config.yaml
norm_eps: 1e-06
bias: "all"
beta1: 0.93
warmup_steps: 200
MLP neurons of a small language model. Each row is named by its layer, matrix (down: output weights) and neuron, and shows model dimensions 0-63. Each number is 128 + 24 x the weight over its row's rms, rounded and kept within 0 to 255.
Before each neuron's rows, "fires before" lists the tokens most often just after its 100 highest values on Wikipedia text that the model never trained on.

fires before: "5", "0", "6", "4"
L10.down333 [129 147 110 144 135 109 150 103 102 125 130 120 113 139 104 200 117 161 156 151 160 116 125 139 155 144 134 116 141  97 122 115 148 100 182 109 111 147 123 138  66 126 181 130 150 134 144 153 172 121 101 130 104 145 123 168 128 123  93  99 129 136 159 124]

fires before: "\n", " The", " It", " He"
L10.down629 [152 159 142 141 156 102 153 109 107 140 125 133 128 180 148 147 123 163 103  95 142 122 122 145 133 111 124 107 104 122 139 133 153 136 124 156 139 126 113 127 151 176 166 169 107 114 134 118 114 122 129  84 116 126  91 184  89 154 126 132 116 128 133 111]

fires before: "|", "\n"
L9.down927 [118 138 145 110  86 102 129 131 137 155 159 128 133 112 138 153  87 161 123 118 138 100  74 145 141 127  90 105  71 113 189 120 116 132 143 109 116 131 104 137 134 110 172 127  65 148 108 130 114  90 105 112 143  96 154 109  96 165 118 107 173  94 121 113]

fires before: "\n", ".", ","
L3.down525 [142 120 118  96 111 139 140 105 143 106 135 109 160 145 135 160 113 108  95 148 149 120 100 111 143 121 142 153 136 150  94 117 101  83 132  58 175 132 136 137 181 122 140 117 104 148 163 126 183 104 145 174 136 113  97 157  93 111 129 164 150 102 120 116]

fires before: " ", "\n", " −"
L10.down427 [142 166 154 122 157  70 170 121 122 143 145 105  94 166 149 120 142 161 151 145 133 114 132 108 119  97  98  96 119 117 105 130 113  99 122 124 121 118 107 115 170 121  88 119 174  87 172 145 114 139 112 132 123 170 134 162  76 132 122 132 146 134 139 159]

fires before: "\n", " the"
L5.down857 [132 125 149 133 126 129 142 162 159  88 115 106 130 141 137 164 114 150 135 154 114  93 116 137 132 179 114 134 171 125  86  77  81 103 133 100 174 138 104 114 143 137  89 133 105 136 115 130 106 131 132 119 124 145  95 118 140  99 140 145 136  95 170 131]

fires before: " ", "1", "2", "3"
L8.down790 [141 134 203 115 127 175 142 144 140 124 140 126 107 131  99  95  92 118 105 138 173 121 132 110 127 167 117  96 173 122 101  89 151 125 173 147 128 134 124 151 148  83 114 103  86 146 122 143 136 124 110 116 128 156 154 124 138 128 177 111 118 130  82 127]

fires before: " \"", ":", " The"
L4.down762 [126  97 146 136 125  95 150 135 159 109 138 132 161 106 155 135 129 139 146 161 121  77  98  95 127 133 117 133 128 136  96 121 109 161 111 138  69 126 111 125 139 140 132 134 103 167 156 121 111 171 111 104 111 128 106  84 115  94  87 171 157 128 140 148]

fires before: " ", "1", "2", "ation", "8"
L4.down554 [151 103 188 115 146 116 110 137 131 140 123 123 128 136 120 149  43 145 151 137 125  97 125 113 120 119 118 156 130  82 118 137 135 118 148  90 134 145  99 140 143 105 118 125 101 104 142 114 159 165 136 108 131 159  90 134  90 158 152 128 149 109 113 128]

fires before: "\n", "2", "7"
L10.down542 [167 166 137 113 129 132 164 135 116 123 118 127 125 138 117 137 120 146 108 161 138 111 109 126 129 106  97 126 136 131 139 114 150 130 175 151 116 123 132 125 137 104 158 141 122 116 137 147 131 136 128 136  89 112 113 121 126 134 131 131 157 115  95 111]

fires before: "\n", " |"
L10.down616 [126 142 124  80 141 153 140  80  88 132 136 147 143 112 143 132 110 101 132 148 117 143 164 158  85 103 171 107 118 103 114 145 110 112 113 141 147 119 152 143 171 160 118 157 103 150 155 130 164 101 148 161 129 109 105 131 108 142 124  75 126 158 112 123]

fires before: "\n", "---|---|---|---|", ",", "ton", "u", " Storm"
L4.down130 [192 135 126 134 120 166 121 112 147 120 177 126 100 170 113 154 152 125 156 126 114 177 148 161 129 167 148 147 149 131  95  88 166 136 144 135 127 170 145 124 124 140 135 105 136 138 134 161 156  92 134  75 121 133 119 102 108  95 105 138 119  86 121 127]

fires before: "7", "0", "2", "9", "5"
L4.down310 [ 95 135  73 115 138 150 147 131 140 130  92 162 114 137 130 135 134 174 160 146 127 150 119 119 132 113 115 137 127 111 166 147 167 161 109  79 123 141 105 101 150 143 143  94 172  82 118 112  77 109 157 154 110 148 109 168 137 134 148 140  71 155 164 133]

fires before: "6", "7", "1", "8", "3", "5"
L10.down724 [106 105 148 121 132 102 113 139  98 141 146 108 129 174 138 167  97 124 170  88 100 119 132 114 120 135 120 131 121 118 108 152 158 107 114  93 136 135 138 130 152 141 157 127 153  92 115 197 149 135 127 152  99 108 116  85 110  96 131 136  96 101 164  99]

fires before: "s", " is", "'"
L9.down191 [167 133 107 141  86 136 169 108  67 134 111 124 118 109 130  95 127 120 119 139 135  95 143  85 163 120 145 120 135 108 137 150 123 162 159 162 136 153 113 127 130 153 121  82 138 142 130 114 130 141 169 117  95  94 148 130 138 162 145 148 159 154 150 150]

fires before: "\n", " ", " |", "te", ":"
L5.down782 [133 142 144 103 120 174  98 115 112 146 126 108 125 125 154  60  93 173 122 120 128 139 174 145  98 111 109  88 147 124 123 159  88 101 152 156 124 149 130 117 136 121  90  78 110 152 112 151 157  82 131 122  96 166  64 179 125 142 119  79 137 144 136 109]

fires before: "s"
L9.down938 [135 152 113 133 131 137 152 120 142 125 131 115  90 122  92 124 142 118 141  87 130 127 117  77 118 174 121 129 118 151  78 182 161 122 118 140 126 151 122 171 117 149 148 117 113 133 138 142 129 114 125 149 106 102 151 143 128 153 133 139 151 131 154 126]

fires before: "5", "–", "3", "8", "7", "6"
L8.down963 [138  92 122 125 110  92 118 150 152 123 120 132 102 131 136  86  98 114 146 162 123  73 151 156 169 182 136 118 124 173 129 113 134 113 140 167 149 134 142 106 146 160 111 161 142  87  79 137 121  74 168 131 103 114 118 152 133 148 118 143  74 117 139 109]

fires before: "\n"
L9.down761 [ 79 152 158 122 106 159 148 126 129 128 143 147 145 159 154 110  79 112 134 154 119 127 103 105 143 171 139 172 154 134 129  76 148  98 163 152 141 157  67 167 135 109 137 105 101 122 127 101 127 123 166 146 155 120 140 145 111 145 148 113 160 136 119 124]

fires before: "2", "4", "1", "3", "8", "5"
L10.down404 [166 131 142 148 132 109 121 142 130 138  80  82  97 153  96 157 125 127 140 176 132 130 134 136  91 141 146 108  98 158 102 117 105 148 133 136 135 124 151 149  93 123 123  89 149 110 154 129 161 121 149 127 115 156 135 144 113 125 128 118 131 156 131 125]

fires before: ",", ")", "),", " the", "."
L5.down478 [102  95 106 125 126  96 124 167 173 130 125 177 148 158 110 142 151 132 144 106 117 124  90 149 120 145 127 131 115 141 147 131  73 103 127  91 175 126 128 108 160  99 115 104 117 154 123 129 152 163 164 133 134 123 107 108 160 135 133 164 137 116 150  89]

fires before: "0", "1", "8", "5", "2", "3"
L10.down792 [129 121 168 131 110  96 154 137  67  95 162 120 144 173 183 129 151 112 119  95 145 165 134 118 181 104 115 161  89  76 127 157 170 149 172 137 145 121 131 132 151 131 144 120 144 129 112 136 123 116 145 101 166 144 102 178  95 130 154 105 147 109 163 107]

fires before: "\n"
L4.down916 [139 144 127  96 188 121 141 157 100 128 154 122 154 136 133 167 185 151 133 123 142 121 116 134 137  90  86 127 123 113 160 162 152 138 165 154 108 116 143 146 117 121 108 153 108 113 118 132 133 135 131 114 127  80 130 157  95 127 122 154 137 115 121 160]

fires before: "\n", " The", " He"
L5.down707 [118  95 156 125 119  94 142 122 126 139 114 137 143 140 125 114 128 132  98 113 131 116 119 120 148 115 146 156 161 112 124 149  76 122 127 147  76 124 164 127 153 148 125 157 140 190 100 111 154 136 114 111 111 138 130  98 112  99 142 140 149 146 125 148]

fires before: ":", " of", "s", " to", "0"
L10.down458 [176 123 156 151 150 127 137 153 110 159 130  99  81 113 148 120 118  91 128 106 150 121 143 183 108 158 151 116 114 165 132 138 139 116  65 134 151 112 150  99 185 159 120 145 142 160 100 112 152 105 110 124 129 174 113 126  99 132  83 140 124 181 149 156]

fires before: "\n", "-"
L4.down558 [114  92 143 135 131 126 111 123 158 155  99 136  96 145 120 131 136 149  78  99 133 124 109 126 153 109 132 144 179 106 135 146 114 138 131 165  70 131 143 143 129 146 111 157 103 132 106 108 141 168  88 116  90 130 107 130 119 144 139 136 144 130 115 115]

fires before: "\n"
L3.down873 [130 124 126  78 106 140  85 114 125 139 139 112  89 155 149 109 191 120 143 161 155 142 105 136 160 141 130 183 169 155 112 125 112  58  91 122 149 124 108 108 144 130 164 120 116 125 156  87 165 103 168 112 119 108  95 107 144 137 152  85 144 114 118 153]

fires before: "0", " of", " to", "%", " that"
L9.down752 [132 110 138 138 150 126 119 115 147 147 119 137 120 119 154 133 146 109  89 134 158 139 163 146 128 161 164 186 170  93 142 138 149  74 102 137 161 119 119 150 110 173  99 126 131 173 114 119 139 106 114 137 141 121 144 128 144  91 115 132 115 138 126 133]

fires before: "0", "8", "5", "2", "7", "3"
L9.down610 [ 98 143 107 139 109  95 115 178 100 110 134  74 107 110  79 141 115 133 150 112 139 153 149  97 123 161 133 107  96 116 101 110 135 161 152 112 166 102 109 146 106 144 125  82 168 145 152 118 113 107 187 158 142 136 123 122 146 117 125 122 142 153 132  92]

fires before: "s", "es", "ed", " the"
L10.down103 [142 108 111 172 171 126 176 133 162 122 140 132 109 151 116 133 184 107 161 135 112 119 159 106 114 160 100 124 103 151 125 124 123 163 168 138 125 184 104 136 142 118 127 125 107 124 146  57 134 150 101  93 132 145  93 156 115 102 154 115 105 159 117 104]

fires before: " the", "0"
L10.down853 [148 121  88 105 155 106 139 145 158 136 123 133 101 139 117 138 124 163  86 118  99 140 137 145 123  82 133 119 146 124 131 124 125 140 107 119 113 115  94  98 141 131 103  80 117  94 116 122 138 130 138 130 143 140 117 101 175  86 141 114 119 163 129 115]

fires before: "2", "3", "1", "4", "0"
L9.down222 [ 72  88 144  99  96 118 156 129 138  80 133 159 151 136 144 109 150 110 129 106 105  92 124 168 155 107 150 188 140 119 152 161 124 121 137  98 132 127 130 126 146 149 159 120 125 101 101 123 148 133 124 151 127 121 136 135 164 155 154 138 113 130 145 148]

fires before: " ", "-", "\n"
L9.down940 [114 137 132 124 140 148 130 147  99 129 136 132 158 112 175 139 143 103 129 132 106 127 134 157  90 139 131  98 159 130 102 125 144 171 114 124 106 124 151  71 136 155 125 162 112 141 107 137 171 108 143 123 145 122  89 189 127 115 129 122 169 130 129 138]

fires before: "\n", " In", " He", " She"
L9.down863 [136 153 147 145 166 127 154 122 145 148 147 113 140 114 184 130 129  95 152 108 104 148 146 128  90  99 125 104 106 100 165 116 117 159 143 150 159 111 179  94 181 128 116 158 105 108 120 136 125 154  76 125 146 126 150 179  65 142 117 115 114 157 132 111]

fires before: "s", " ", " gear", "er"
L8.down74 [118 110 136 107 111  73 166 129 151 132  83 125  90 168 133 119 127 132 145 148 134 131 169 114  76 138  91 104 114 105 131 120 122 152 134  91 118 135 117 101 127 100 168 140 146 111 128 123 171 111 122 147  86 135 129 153 131 111 156 140 155 156 183 156]

fires before: "6", "5", "7", "4", "8"
L10.down895 [129 167 119 118 176 108 125 135 117 115 110 154 138 167  86 119 108 119 154 104  91  79 129 129 119 131 121 104 105 174 137 150 106 123 100 122 175 145  96 141  96 159 131 171  80  91 122 176 111 138 125 133 110 131 131 127 121 101 128  98 123 154  88 109]

fires before: "\n", " The"
L8.down98 [119 113 143 106 138 144 163 138 129 151 119 144  88 159 121 107 103 165 114 138 151 126  91 147 160 130 105 116 103  83 161 125 124 154 145 160  85 167 112 125 145 110  98 116 176 123 123 116 157 125 101 107 123  99  96 109  90 128 158 109 111 130 110 115]

fires before: "ed", "ing", "ly"
L10.down29 [174 104 140 132 129 118  78 144 160 111 116 139 148 112 101 135 123 124 143 152 117 130 127 130 130 147 116 127 118 157 110 110 123 153 116 167  97 150 145  83 104 100 150 137  84 125 142 120  97 133 160 166 103 137 138 131 143 130 180 113 108 112 151 113]